Part of a small language model's weights.
Size: 10 layers, 18 heads of 64, MLP 1024 SwiGLU, vocabulary 16384.
Training: a variant of Muon for these matrices, 972M tokens, 7419 steps.
MLP neurons of a small language model. Each row is named by its layer, matrix (down: output weights) and neuron, and shows model dimensions 448-575. Each number is 128 + 24 x the weight over its row's rms, rounded and kept within 0 to 255. Numbers have three digits each. A neuron's up and down rows have the sign that makes its largest values positive.
After each neuron's rows, "raises" lists the tokens whose logits its output raises most directly, leaving later layers aside.

L5.down259:157186113126119127115133169171089130122169157109176140155159140098134105116124146149089152169133127136091191159084063133120113181125135082142112139115117117137119110123127125114098086131144125116133116162136112151098095105076110117130133093123144157107150120127125127120145127098120090130129140124105109148131144111131160085159110089173118087123121140150138128104154124140140129136083
raises: "–4", "–3", "–0", " score", "-0"

L2.down467:169180117136128146169066132138134152123140129137091109132125107153100148125123153160090098147127159144088070122122116143087103143163143150125134100124117124153077121123129175131152081172146136100175135133114133165116093098120131120104102136115119151150136089148158146142113128121111125138150139133105153159103075139165126146130152071099097114110112135126172173086124132126146100106173
raises: "z", "zi", "k", "man", "v"

L3.down667:096162117167142127124111119103120144133116147134092096140145121120138159149126172144127103127168098099118139151118132143153087100117144124110138108173138132094142135127103103137170114135161127125114148138170072157117099145129142126206116152151127083089123073130132088124137127148146156159147125108092116134141173144092075086120174129126138142121154103133102098129112114156127186149142
raises: " unable", " able", "n't", " named", " capable"

L5.down585:159105109157129122122134115137084099082119140082109112109078195134115121111130133100173080128149132093161114096114143124129132130154175118120125148109156130098161163123116131106116102157157126099106138140072152119134084118145127099125102121133122089132119068078141115146106120170080139115137094148142141111151111147166117128107122133162122163157098125145101143116112166096121133087121
raises: " period", " reason", " weeks", " purp", " season"

L5.down511:127088129116136094143147165093101116110130157138150137073118152105146157144146172131112165102160169108147153106134125096157134154134125111166092153115108091099121105119125108138117117130150100125147163119119091129104142153147113162162145095118124104170125081095134157133089104126119161147097126138092132095158129135110173187159106148123128080119131118135119146135142128107143141123129
raises: "an)", "ano", "ist,", ".5)", "an"

L2.down194:147126136110158111162094119120097147109138139112126107098130161154161098160105161101121128131104120137190131120128089119111126139164189120139126086156133128135117148129134098128105096102118138126131127096113135169086142121139134135163128153130122075120097137116122151143127129121146108155139131093138134139092126118099110144129173147140149108101131116169131149120123097162149181131084
raises: "x", "amin", "otic", "change", "cluding"

L5.down232:128116118127126090129162178140140129122114131137117132097143136159114154149084092184104096119137166084135131126137172104154119049134158122132111138096122168140147105122145105151189148097138132107138172133172113121152102160126110144102141116126115164099161103132100156118128164129151080113126158125158114088123142139115141149128165138200168118103106142144108155096103128120152096122108
raises: " head", "alf", " hand", " surface", " mouth"

L5.down154:100133133081137119116136152172128112161097150105130108126141143119151172140144146150134114120116132109132127124098124136113134126114145131133107104145083114162137095106088149114141147160124120126115108136116138146130097119126086135120062127121144112130146116131141108136126151131178139136114187111156126115118112113116157152111109159106106110176141070148159140137077118136113156150140
raises: " creation", " sale", " issu", " formation", "osition"

L2.down302:129142151172152080152138167091162138119094196162147142163147140154100102158117139115115104103103102132109119089090114119123129147164167148169128071144124143099120144118157134112094124107112117116136146151146107110151121126123109147141118103120148176145100118142161124130109131124108124125108123130117147163114141135147155153145115153099136096080131152154126139150140121132173134162156
raises: " although", " however,", " while", " which", " but"

L5.down489:093146162128124150157092118141111111100110117149126145111182159125126128112107089091067118116135098090134119108139152186098124138117108099142112119091147112133119137101155141148126150131128135159131156128144151084143106121124086129134099120114133160072105124145149159084153128144113106132114147117103157126112076145149135133118134168086155105112123158075116090115127112158084140115076
raises: "ll", "pping", "ken", "men", "mm"

L3.down812:160131135131095106116128132123109147116101083152142130100138129120127118116146089079125070120084117126172110079120130143080112147126108090158172163112148122140109173130148128111090118151128165125156134085145140134122102130155157131120161164166093106101155129125110106158115145111123117150141168100112122126097154173115141135099103115143132089125135199128116132089103139125127149111128
raises: "vert", "ject", "vers", "j", "stit"

L5.down13:165117143124147122136126139102108106144134175157153132117108103152109149135103145168151134122177174128156109123098149162105137083132123127127124136120154143138095104150133128146145151131070083130162121129178159136134130112175144151094157137123134135113103100094133169156105126148116144114120129115115160085092102179138158208111138103111152091109119113084145169113161113153105148146096
raises: " was", " must", " has", " will", " were"

L5.down765:130133125129136121151176126136082113105076158100134147132173098118105109130140103114130126111160126131121148175092129141115145170103128122115127158139170072112166147111131177154117155138154139114068142145143121121124116152123113114097149112155102150110107138171110160131124109136133143131132137085125074135135109070127175149082176102149140187134154123108139115060108129150121091145123
raises: "read", "urs", "earing", "ad", "ears"

L5.down41:129077108093096150157121176106129128149143112128129118135102149157102147134049099164122092074160128120117120053136119123133097114117128137112163184102117124153156118135098145115058183120120131123151124133143165104181144124170111112116099130118143149092134131122145111162113123143140143120119138104095084137104174144148157136154134132161183134136141144114150109142123132132167137125144
raises: "ental", "ris", "oy", "ring", "ival"

L3.down562:149125149117131118115133093109121121140180163120101128162094127178103172105140121155115148157150121111115145118141139155157117125140131145139093110144118151139114127082098124148116130160126122142168125147111090147079146159150166129098095123150074109120098117122126131107137086070124147115094143140119146101104137111122147129166131128128110101150114147145167142163138134158114154147132
raises: " Bh", "opal", " Hindu", "up", " India"

L3.down210:105111147190133133131078153160110115131134149152097103134114154117128110105129160133121098132149127075166126129092158179154129136103128107119106089111089152119110111169169108143089114085098139124124115135157123123134130120121140141099104145117150175140095121094136152120138119147161077160063121094150177126172106106157096140085118127116084161111103104099126089153148148144102132126148
raises: "’s", "'s", "er's", "y's", "en's"

L5.down79:092104094124116128127124140066118085152146122127071162145090131127108121144105096165105129103095138118110125165116144174144139145121122099170161083156144151127179151074144154156066169130060170125132124116162155104144144171146116121164133149131162137125135143128125115114141121085046122139141158109172128154118116124150123129139130119129155156115118147103107137141160165100156110096171
raises: "'s", "y's", " it", " itself", "’s"